config.toml
n_layer = 9
d_mlp = 832
parallel_block = false
init_std_o = 0.0312
batch_tokens = 131072
doc_mask = true
steps = 5627
MLP neurons of a small language model. Each row is named by its layer, matrix (gate and up: input weights) and neuron, and shows model dimensions 128-255. Each number is 128 + 32 x the weight over its row's rms, rounded and kept within 0 to 255. Numbers have three digits each. A neuron's up and down rows have the sign that makes its largest values positive.
A block is one neuron, or neurons of one layer that tend to fire together. After each block is what it responds to, as a language model described it from the Wikipedia text at the highest values.

L3.gate8:132093162153133148092128144137135099115082158123112157158131186131116107187136129160148159116169196052124106191130153072107158139150108155138207185066110222076154194103173091132121110180155135107161114133127152151179141091085135062154129147099118123160096161111198131110088110144180073098143123095133165075133104119121100155176123164152157167067075073112164175150139080115143157108096
L3.up8:096125180133122136160123216127183126128105121140109159121091103140114145163100101148196142130158198060152109127129165074107134139133142194117176126135153067107112219138105102136082102158143104120124191154133194102170109122109136097188084132121111165136169161149125086155123192124114139139122141072140128103125165084167139124165209137154191184083113112121155086152091060090144178141119
L3.gate104:121146195079098137082132160095094112159171090136123114020115161153130116168070141153101117124140118137206121091117137078083148122182170123123152173167112141119086157106095092123168078169104139118143117163148121127131156136088090109124126123161134124115087106138121112160128118118106103096103158114152181121144111138098151130076128101110116157126128177131048237099138082114178136092092
L3.up104:135130093129134101099148101086156153113099096111109111080149096093134083184143132138117130154139189165091163102095132061158079145126137110127075136068095101146136121118176150114129119117150117075108105122143123146093134098188059118057136109123133092152136201137183064107074092148144133104133060155108102138145152121152101115108119158165135097158151158136096075153118130114152103120133
L3.gate111:139156079108179135143135180193152117120110136134123137084145128086144133165153094093128179165116096147156143120125117126145161139155110168111118119083084159084108132154156094108116151115121178164190198150101165185068123128108175139057066163210105103124094127062107117155134077162202137118087108162110178076116106091091204163101082144092119132114145182141107107082157140197133166156088
L3.up111:153075182162126123117142225140185120116122142147114089103143091184114105083146115156123089154117110090061131126171160079166120106089111120150149113072142148096157153124178104212112122097098112141151146161107124138123103171086141126115104068136181105114098134133162184196191096172118104120093149167170152130155083140115123105102147111113086129116124156105125113147122142168090101072152
L3.gate127:118111136181131136126123167103150123126116151079103111165122079105011103151137143068144157137122056120118108103108095099144090179105136114146124077135123077117124100150168116137199053106128114115167125066144154111112135121068147206087106142182199128146197171189166169096141131142107108086176162160154145084132067179148123115150135146172126124123126192130062119199115117139105173166152
L3.up127:121128088152136135128165178155099139104127179097118149163145094123167146134150179178119196113125131147098144166133107115154145116135120140111109119036135098136135167224096078161130147094084088110121152108160121141158093081064099096147141163121149123125158143112178131105167192112125134182114107115114123139084086159105118133094192210114137111087103138125190101097098138144137125137198
L3.gate197:167112155154130112203143129151121163123125153079138124129062111128100104107130147151156183109080173096140096164124116130153109169076100159044122117111122080121093099156147100114183095196104211133075122160124195095163165077152091132078138205157114162106156097119135090128101093130188135144166155165139141159086147122070197113130138152170102144083162137131168166126150127164163164125160
L3.up197:170158146196090161102126164126117113150090102066130134086089111136161076097094159186124156142057160135152103124062129110105097169070128168124103190134176098092149164131138079094161101100115147168127108137079149119110109149158153047202134086116146179158217116108138114121138102116171158104119110088139123141118149056088178164111111176154157117146117154127120108106073086168147201140099
L3.gate254:166179142157087066103148173173106110093099186136109139099196115134152081129108109131170111109084081163118088131115161053076131157157156194087147138093156087156165077138126142135150147196120081116128128148140103104165099105116120137124134114151160123146088142146153140112118148096112204138114122131183152140125161086159140113154147188168085160060094139137177132113090053101093162119139
L3.up254:061176139113102166109156157187129136150145159127106144104148155130098103123128095095122122114110142119113128097092113164138120157179141142130117093114120141098154133188154168149154060138125124115152143199149133126113083093102108109161150108138140102141146092065147071099061101078155140170150165193142097135156136034108130130079105159205107172122080136172191159161096117117133163196162
L3.gate263:194107109085133173139172119158137100145090099086147196117156140145105093173109171150166166162169172058169073121158195115180147134122138179114145111141107091151162181178130068135122075160155139143109147107143172092154121089093166139118144176127092123068099118106172136112153118061099162107149164150184132077105146135078197122146177153143142140121075170103170140130176139156150191125176
L3.up263:088116084148192169126130149171122128143135148102135182108179129114110125147097111124184118174113135062126093053118151123108106178119134156082116096111138135120116183127173111127173118112159082129120159082193182118168164076070105137119137024152168165115093111105181093131141056142110187108153108119191081132117127149158117056169175195131123132153094128132107146074132146176096161123129
L3.gate368:169108149189108136176124168075093128126153066132124102073098052128130156127071100218148125176133119082101128082178126125105135114151153126059197077165073138103133133120105134102118096137085115119114139180091110125138122091101072092098130176150113071145089194121124140106137120142166103196121128166158171152099140133125216072170074066164158147093116149106102108125086085133140165140113
L3.up368:039143086103124086086113139119098121142106120135079199106157085112102063132173155168201211130091173119151170160170138147109127148099157202170109143042127093096166152134145189106108168094130117118150107127136189119105118098146171126113143128111123162150139126126139145113116090130107072134111186118179082113141113078163107149157146172086118137107167138125088117158142146214165193146181
L3.gate375:163130127116135015080134129107173119080119174143112023111141089114078067139107151163138137184147090117107091135188091155087190144110133109181132135167078117088187144113139159095120081140095162172086123150113162132107128108157188116142083085147124144141120127158129132180133132150208142134122121151011133162117156119152134159085134113104073123112137089115077136102120146156135157137127
L3.up375:132113069169155158048117120135140066116034129107108085122141127110117154096216058153074097141115145146181143149103132176151138145166143139138177143139065130131106097180133077110112117183179175162220088118119184155112146124128095120119175116120135124203089128150108095107110181157101092150140107173094146122125137128116110132114126126121136171173126102100126135128103101148154127130151
L3.gate399:127137190101126125180124074105110118128149126117171121168116096149137133152145100110164124130027189106111145118146195102126147085157203117130197118142176139140090140144155118174095117151129144168093168135100151151145113103135178124097145139168159087143092132070145096106136089075181142059119108092132105119083130123123154066151138144121077157114141154165116086165109112194154149174177
L3.up399:078126121119133124135179112101139168171155091110115203177124116110171080111088123177142136121104118102106107151129116130147162131177175124142149187065170079163149144142133135129139109182072123164096109200108166184152126092182181134160182149113132078156104112128120084116132117056204090135097172149140097121150063135108152106130168115134074120122119099143091029120094134118152150132100
L3.gate499:105083111124180137160092114133146172164125127142082077052138151147080149173161126129182147171145140149151149152102159113219137151132102129141075139100129119143167062160183113113160150218146115118114146116112095188098088128134170121110104127123088144093144119119102111146124154177120201206094097084177119158168185150101141145134135122150153112130124132063131089144073156163113092118137
L3.up499:115110148150102120076085165162099123104128087171128135154154160191150100174124175206089107146140158107122141129138111212108054152117110160162137132130194134140165175118115111139130162119118169121067083145148105088161112142098108051049146109138175122133119093114140090109119141166091124129123175101127125055151123114133122162157073090085101144123153172172120076085102120134137147106045
L3.gate514:151125118153067145130114182144157118131062113156071209167133041149131097102121145096173134185130159138127067146199137123097121143123209182144136153071107119115160115096166124149104124136089082113122122123137083143103145127134107136117127090166130143114163170117067175108104137119127136183099120114112094166134131116131129170193093157181105097163108156110174142172099128139116132112155
L3.up514:067101136110108157137102190167142144100050108107101123129143059146125112154107148117127108174153130145157131090089131155149132142134139110151150118121134106111145123104192121170046130149119095143146154130158091101076121108107079148078125160133120158144097139131127149085125066108129136130109135080131119054126131069145145127144102193165012097112114182133149120126165133131166123126147
L3.gate520:150140099156143102092121135158135116088105134097111092140124121127124118109108117151131054082086129123086151107120106081147190150163165128121151119130111144096100141116166135094106134097165150139152201198132155087148105130069153081142124088159111175194121136135125176128101150133156109094085090152125126127157153107078149171119206125115129152109094146152154121224107104127152138116128
L3.up520:177135112077173092127114183136158142076108131075066100116137143131119098176142124119137192141190127137108110071094092140162136135139148146124132107114112169088097116082094134142124150118114128140140198172134105158162182119095167098172097093157071109176151170120100155138066145141126135156104108115089181098098125134134178121141121072105134209106138149103116113107120088118077138136148
L3.gate592:131115147093075072129136127151101129108128218145139130151062086109141109146151087126149100163102151051137093104106140114096106115073139105164178162085131134153121075152118113165070132176144197156119145091156177149179121161134113107111120175215123122143080073116154128128139129084115180170062079116130112092142119125131156108157109214178110080131082147121115146139111152174129146165101
L3.up592:157120118100094171090172075124130121104195163086123139160138158210148133136138072072145182088175133064164079089114170171117115128113155124183116166108178132145147114130217143169175135106125166149157123107111120143178167151121164130070141137154107105100143104145121104113088120108109106143123084125113102044120115065176170131162128135097159136075146119106094101159140100145144186098142
L3.gate612:196094116139109153122121127145145155102116151101121110149136108128120092160089197178156149173166142120138135134133156114064099165086186171146132124087087099096141147194180155140123082122157161150113088158091130124126147113096202061080154140140197093136169139143151108154100145127148100143183150119131153094170144145084138122154158113174110148115142155128104141179133114151118221121183
L3.up612:127108180147116129125129123162152147122143110151096135075158121118122156175138116182172176192119167080084135164098105091066092141130148118127098119138120172126143091078160085126129080111145170151151120187142165111134135062106135158123099133157076103122163114116091113125113167126107159117106143146090162096101195149107140130141111139119110096106096172131132170086152087178088113052159
L3.gate631:094120151172164159084112110141121152145137073104118111109110153078100125128111138106076172093151100065215123182182162088182119127119162104171090112049142148098158135131082115119115102090116107117134137159151127114115141087102126187135127156115154110200200094154133081108111174094097153120150155093163122093149120128069112138090110081126182132142133087138148151138162192058086136082084
L3.up631:139103145098210189104139121175056156076130135103092180090153097155134155100116084123111115136111149163165129109153158113155110159219148079171162097133129150114089170110135084112135149067141073075143170103099099115126130117126091154133121151168138123173156091134143079118065122117105148155149083126153091133102200145077145172104137133189143121156117116155138194098103180118111134096121
Pipe separators between column names in Wikipedia table header rows, especially after Votes before %, also navbox semicolons and stray mid-word pieces.

L2.gate346:173044187188126173159146078157168102084125137098096098143120096145111133175139124193142186122174135096149103125140129114108172167166167093115106193142104167144188124123134110153152132170118121102114118168117109093137119131128162163118125176129161136089055057071116056125146077099165132126095116135156150101122130074093094136174180157139082089096094092103107145147107114084153186146159
L2.up346:127134135155139124125153089194149127106145153101158173150145143134152142184178112116194135118127101153097135152168111132064127130157148085098157202114153159116176123089115067148075092106150132098183121114073184110197095080095182088166122178105103091117112117119102092147152122164138093137171106142188107174104160167152103136132163125111108152061114158138139139133132119143209179145166
Pipe characters between column names in the header row of Wikipedia tables (No. | Title, Votes | %), plus scattered mid-word fragments like ing, ic.

L4.gate249:033096109191114143139133118175095079135125106104171149153121137122164132147072142163156145104180141092166127132106121112125111125154152162187146162150142135148072135126147109158126164114142151117100050104095113094138092088175136134163071136118145183118117083142128131143169118063145132106194106118105168104182159139112167126140141106163086134108056124043162137153076138140157093156098
L4.up249:114120139090114112144137107178136096134117152176114150128116096096123168084141135141167154096151155082158207124121135099133104140112091096102149115058162099149150169168086111110096127177162176068110139140093114074136113144070081139142103175139145126164087073185143100134155093063111103069147151077144156150120107116108157100120137112200204096100162152110180166143119168174093081100148
L4.gate437:120080087106193139109114093157138155119138146172164130117147121133131049164115142115129132090179117115151096092140187095114190134149108113184175169174123164114099178157111103111110118109133144152146179075121126123100126144189151189175053178189190069121102135143126094144078078115133097180139110167134097112167142113108093149135123204119099127105125108087121118108108120113115174059106
L4.up437:115075118142103080095110147142077123114110115090145174129146175108140111174148060145121132065156111123127132127129195154130146170189102204127146083116133138168157167103134099183151094080119149176117071117152172097168152153096131139089054147121066099110152100135126067164117120116185132150168133117120156045092128144104125129140128078157167124148081155096125099139103105151130150102154
L4.gate516:159127051147131141116113071174139159099115175117123144147154152166141082163120135077081130096121099152121108109129142111134122152140130216120207074111120186113141114139102090097090104120178150123128207115138134130148087093117124161171148138170118116114130106091132152146154127191111134150180098115118126145117141213088132082089143058123138131130112118148116216166102106076181132144080
L4.up516:126169164114177156088126179145146167135102081159184159112155190072081143139113140133166113191184099111111166112070184148137175146090106092182120094115171175090112112146162152112145140185138071072156111148181118165133048149135142102161118093126124194106099129089097143100188096123087147100083123161120135134166067168115157096127120152141172023097146162126145133071142177102161121125092
L4.gate621:094103125080125129114127124142140157086078148118109131111151081127093144113119140130173148096111115062142126129117180153127154106163187127141120166116146113108094121144160100144115051082081148114182135143194116207180116172157184075082119131138105140142112134146137142078073127108148096069135133131153158088125179107152174106177122169087113115123112122087141152084140102133146135152161
L4.up621:138115069183098106109138156125085110105065133175144104082142107079114088136150114145125154155147142161133127140092098094144117173113142097097077108178145125108130106135152101095142178102173112161165079106070105202140140146197124169155164090104137101116083162168137136166153113148117096166139117193169121129118084144113114121179138129130130165140172144129151186133139157182131126029057
Opening pipe of a table's header row, just before column names like Rider, Rank, Score; weaker on mid-word fragments (ti, ora) and colons in infobox fields.

L4.gate258:133102135073089097079118109136072141065152146144112147153071097114173112110134180092149147138116114105149130163130080181183107112191177125120061134146104122128092185118059126117174147141139216121128076073098147177169072114132144145154113109065166065120182137152140057116129129115123100161159119158119169181122108142071133134139092150136151123094099078130153139126079142100122124177076
L4.up258:066125126139164144087152119114137142125150131136083166145156094100148152134197167165077135165058134126129120069128127133151140107136131172105167140113122148206112091095142128135131146189178127115144162149137164140123106123158221139118115152130143115115149145127094164100176189145128185160106194101124138118162168173123170151140104122111180147088066137147102107159171156178139054138189
L4.gate479:115103166052186141121168113121066174147112195181132079122068084099078102108152168103175102141123135098116110131104115114185128152128161131113159087176113140158147104166133116019139101162176061047121172130107141126107122137057084184118105119149103053099111114126077128110196174127124143121141203122135160145139091125127138147114144107137097116133154115118141198187101159119154138109195
L4.up479:104161188140095094161126082121107157136117132149158104111137141126118125129062067143111165086185127138118185128069129166122155165159147138081129116088056107115172180138175092110194145091094039099156136087129129215107083097150049106146087113157134090089145128120096124099098145192087104148157142074143142103089087144097100158119132075102101123176129089127128121165109130112113132040129
L4.gate485:135146086125140158091120132122112125076128120135102149170135112161144105076097163128145125084153141125139179152169086126151062056114155110134163156130103102164124153153156112145164118160101128105140103119128165118135098152089125117126163080138067106087146209162118133106134162116123071125080145222112143173121153078085114151084128112111115070140157192115128169157159149122124204104111
L4.up485:100138175100159131072158143107143156194139114121105120184096142084125189131125037170134097135212166137147156082155161111118124124146157148076134084169169122117187123112135116083164170118173079171109076141082163111086128150094125067087142128184104109028181189138141159115185153112056137134160158089140117137099144168068160124141150129109085119120101147109130086111078110164083073139148
L4.gate710:096097154151135216093075151101109102059090167143133145194096166086122161116104151151159101145137093110140084103095068134101133120158164160116133130139082133121108109120102087146140110107120055158130144124097057200112157084104168119132134149155128081116090100142138174150167084143122054145145174129155104144118160138089183101174147096136118083161137152109124146156134123159111100114161
L4.up710:166116155165102132136150146083110154125172186052121132138135109106109133163091149159109123102101159141105094160135151115164107144160115205139115114182191083153100126162110136179149152119099107049161157182140147145159106135092170093133155122127136110147149091055065165084131150137127170153121190172118148183130120100142110198118076123091119113180142076116137114086159138073142139101164
Relative pronouns (which, that, who) right after a noun phrase, which then take a verb; also "also", "he", "and" before a verb.

L2.gate241:183110169121158116135169108124069164127108133154133148139148110127137062129130172182087130149146104120146188111109144097150125115097143169151161124114142150173113141142105152103142132154214132104123131141134175121110089103110212128164127106118119143142104144157064158143149170178144140143126197134153167164108141037130179092118128155139099095121087146089093156110074102113148135115108
L2.up241:108131123133082146126132093092130100127091083141109109097145122106151109172115139140153149172182159155129142119111125085132133146127109120130162162102207125119175111172085068091111152138103126148118138125192116148089150123095145089084106092159153110143153129106162122122138058129135143105099158086098100118147178106174149158123152154164055148086083127174103104195150088128094133160101
Completions of Wikipedia section headings like Discography, Aftermath and Personal life, plus clause openers such as that, After and Despite after punctuation.

L3.gate21:140081165041153137144106078143117108116188148148145113138144050140127166101087118129164174089115180174128146106122115158124108166145145114182117123146102126124098104060123102073160167144103118097125154160152167091110109190132168149149100085151129092127140126081126123158141159154122092093141204121118128130125069117149143155070131119128167138165072162126148104107110110109107105198137
L3.up21:133086144082106108131126144123126120116169202160148060138128105119144147120138106144164165093133110133116170145097174165037200157110088145192149158097159126119112165116060118125174135105125098128088162133134154080128136093120155143203147093097096022136165136129141136163172097167130192126129127105132170054106132151084133142116109110116160087137132125145096124123137183127155134116107
L3.gate28:132186180143136123126141091031111107117102144139136155186121079116114130104084027063168112128092168138135160128117160154138094133090133138068110055147105106164111156164125131105112143161115120053155131154159104123143065098102149152140123110190132149162141155142130112162096199112110108147096114112126210099181104100105123113074119099097157171151112146135138085145153198113151172107120
L3.up28:072126124138147122112107089153124112126135071114143144159114166102128142121093095121112166116117103154079150164123116118136148081162214118182090100083143128185152164078179098105110149095115123124122111157138121134124091056149127101153122175131087134144133127174128179121095175092092099117087097076127106154104133143146140122164103164074075094154089182211170198129208133102187114103089
L3.gate46:158109210139113138115129124193057132113091122103156108160152119141147073091098138106121150145106093101106181108152137135156178129156137174123157098120116105071111117177136150148175160113065150095069082162154119077112106070046130156186167120135151112157124083170123099164156158080108106144149071113130124139132167075087138088163116101091119109078150165121177117114058143067125127124127
L3.up46:099138108121173123144092112202110115136149189058152079122089105156150159069106133107148151130150089140121141140150115147124138131098140098115126112118170140103084114102108090112127115115118177157101082132131084139111137050103094095152145060119128086075075115135111052144071151125059139136102139127134160119140044138067186137106136136103128111142090184179186166236158109066148144100163
L3.gate96:109177116165119154103134092112122109135156110164123135158162089123111123172115069157119095094113170135079142110094122119150087108198152166131091120131145148227144137090140113138139099126075123169116152122149138143099182141146191126132059164131180123121098145111118153156076190180101162145117139155188117134129149066094099152116104155147089191211155151145165145123087151101147089177097
L3.up96:119106138126211139136123177133125072117190186098153131145068086156074128143092111149134075059211149161161136143077156072134134175143142127135149184164120146128105116165076081098126106190126109091091116159159128135090133108110139154177106114103141072136152099124095106093135175093112121144133189101154154129116089112061187112160094076114173112105119159138184140138148193108173076125182
L3.gate266:124165127107132126134147134159096115172146143123141115156130115121112133137181114131131147091123078071164116076081175189159133168129099128206156155108130140127138057141091116100136123188142199134084148092147125209202095154171107123110140157107083117159166054142107144147115191137056084144128159136164172118140193091129186129074157137118126122166196113125153090110182114130153166095106
L3.up266:142172117140147125140202143161057128095120157136177110089143134138070127086163173156123120134103157094193067128139069167138116152131081150193127132166171085163167146132133114094124069160152109173121146078200127117146066137118162121127109156166180117157131112125131117110142191149142129072086163170156152158119160145121112109066164130147150123127129090157068105200081138153142138133109
L3.gate367:106117093184144089112125138135121156188133165085136141123139134126142126113085133128126101110097102155109156162127078185164125075151054098134177143082153157102100144157123078093053172195122121118114109121169124143114131097112139105136112163147093126082161122110131170128201172141080069113081106110150087089097125126117180126082113123102144177189077077170074103179178224149209080139132
L3.up367:131108168134105114152134069120139120129121153144117089167160085093122060093101127140168137079185126150105122142168141138223150209084141121151142121087089150216128146167141048151176071056139139075114129093187138105141183147165142151028063081058142171154106122143118099098157172165141104090162146154161164154103129127126153124107104091156132165130191136141188119160153062107085111095133
L3.gate391:177056127108084126153128126110115135164142136153147120134104123111088148097078110106120162091167138109124108107121094162040178122166134057068136134132148110183161113131143102166166137100138145167154160139084078131139102084118168166091194160050180102135148096153150101089186162135088179087117146104156202155080068138113099169089116133111116116045129115153117145128140173089126101131155
L3.up391:133143185075171131124140087101181167105123175138214111122123132107101150104077153166043083126158147123111173111090186150166129134088087154147115141133130099143073142140113141139136140131128169213178125069122135119124130135134124107036093115096163098177164162140109126121116136138091171156111089120097143145134113064089084138137134132075173169049124126138197140143068163122121175201160
L3.gate410:116101166169087128136119145117111119116083172099100087223160193117165045130132086093178160113114108123104115140119118095082134137141144068125178116108158083120131133103095097152136170082119063104124202126203087116142116167095138129112107160161176116123104138113137157130150133146086118077091130080098097148169094095089184136139117185174084126049153112151110068154099100061161075121094
L3.up410:109086119120179135133120151207167160078133161123119161148165127090131141167103122087153150110080131077129124152125100161083143118131103139105194113067134139120132109155109100151176107110136113108171174144126112099136106145154084079162133118106171084127090126080179130133179108156118103129129143183117132192108066148022109113096151167178115121070075142171114115101080127067190131135059
L3.gate438:135115186144122073127138122119145211138112189158159140047138086103201113148156084138111151110091074185145180108097147144083162069141088134118170052133124108124158086134103113116119146066148161088159112070133162130182092112103154136101092143109149193115123139137189147076161135127140139141081193078132068115187080107168094149125161113121135169141157145133155155107089127109140129123119
L3.up438:134163115137096076063134046095106126131094111169107105125095140122046096127108096204204089163127133164102168133133129116109111130148141211125108117151130168085087151118117053125124082107063145091180153154171165073134132133141098109130156119177147176085120106122126121112139131115128075139113162131127089121187103133082132054159126143118085126207099080132137157092067112206153153132057
L3.gate670:082111161113167152136120104122155153169109153136129099138159115129119173055186149121121117147115151122154112108130112158138129122141151149130139137173162130169186201163139087140128152175157101164065081094112169087071095147084183110134110164196111108100156255075117117132168174139112101113128109122124168106109143119160174169099087082090099103107125145159105136183123145092116100098097
L3.up670:139130091093157087128147138128104158150146121119095143132131062117130183100138142109192150101183164169134136104125122121120114198118142155128141130156102167185176104099089089107151122154073168136092136108143153187100172133155141106118128145086177161137127096162123123099138111097093170203104186124150118170111171183122138118131115097153099132191102173088154171140180115114119121084076
L3.gate678:099141159188140142117064128173126081119109110131173093109223135117097140134107141154115077104099138160112105125141140172178143094150198162128171119092119104106101135086116085112099157205148130136139141147127148143063135118061134156154163140148105122135086147150111151134252125151064140108150100156128139133112129087102119093095181065152130140099201156120095142169122160140100111140131
L3.up678:164090124075153150147150141138150183140130069161112123163107112136074143174100129139077118088147152149105120186126161083165070176132128117107102139126142153064098121136093120139135121152120110103138149045108067174068105133160093159096090116070148171082120100115110111148132081141127119135119143110199130089133192111160168085167142112091073105168168080198156123080121106161064092120144
L3.gate688:101106133095151193125134167117088142121117117168078131119155113090144106096110129109075111177090154147102130117098123158186115124108131106115186183113091106080177097142114108107133173078123162135153158117109153131094144106126139109076123188076081143182143132074121143140106162167121150091124142124097127142154172127138162170076148082177063153122144104121136128193111081083114138128099
L3.up688:162126145149114081163092130113097128110135101076108131145131146155133057097093124117124124118095106163193102081094122131145185155084094089158127150085070126180090157135123136100126191169151138116102152139154118196084167105144127093105088090178130146122124171139179148150134199152207162114077171121108118142130081110132162130138070146182134082151120143082118179103163083119114131138135
L3.gate708:118117106113131126076142168173131140178115134160116147079145077088065103173124135189100120138082159140160188090118110138176076039135192152122209172151127175102082152131128144098116133166142131166163140125166169162100117160174129148130116136192115093061124102094104175118146140125133118170130135189096129094148121126083153145120180147138121218134114112149126174126069192137122109141141
L3.up708:119116118140149149080174104163140141120104117127123086123116119101106157117136105189165122123152187123145132164159163106124126110140163201132104125155112146111107075097173145147143118163117169106136088102125133130120139144121208117132049132145144079207125150151093158060088162078087091115183142141096103109205120141166139133168109147123135076121139180122195199148099100118151087104145
L3.gate727:106126124141129112126136161166143138079171064154110163095112105131097112162174129122174087178185105167136148102129125111162061100185104175082082137130109144119043152184143118113141095144081150115123122106139145069103151103073102124152138097102091125159123097158122125137099123121112111133104094106115137112123169118141102111118135175145170149141148148076128114095122171141136073142082
L3.up727:159105104062175123145148088091122133049132134184143094126159116129142101097123168131115130139144144110110105130114182131123110140165097146122074167099108223112134105110143056114127158175120143161084113146121122070069108119135087165147103134072095067140154131119154159147062145113173090140150106142141106184147093114152140137051176093046188139157111117117099123142120079118155130165116
L3.gate728:082150108130130110128102098114156121113083118073134134200139150118141062085087148197071142097090107200138118189111109133173167127178102074105160094109131147146089154139118125181162132115100156147129099169169090150126087141152130103124143101099096143139109200171169138128167140118113095022173103101143163123183134131159141093135128109143108147097079117099214108093136146112119099042088
L3.up728:112140169189120161171133201149113178176139087148173111097112106131133109093119075147132104128146157135119144178054161080088102052094175102133143154080123149117155172107074085132130112106137105149078122142131100146147161143111090173115116066166093100099137134111112156120184092101125176151062065104135136088122132156127133142138109149114141153134157162160122079101140179069130166117100
L3.gate809:144109118117190114174073100112086144114113153078170076120135135118173114133081130157123115161161156185099167206115138090148139173166127110167148133084102184148038140183100038179191151114095155121072153122116159174117105121139148137055124193136161091107064148133139146083099119093137126097126113116131109113135159147047102130137104139113106148101114101161153183108135074117119121154121
L3.up809:186229062128125078159151138159084085121144173144079095181165150141135125082126091133111171141123158145145149180122106135195113157109128106108041071165130202143112094171098062158155131149148157146110205087187110136142172108094160131093088113112189112141112089128128080116132170105105156072116109162097158087174089110127144138175147071133139162173049133120120118109130120138111115157146
Relative pronouns (that, which, who, whom) right after a noun or comma, starting clauses like "an aircraft that is" or "the valley, which begins".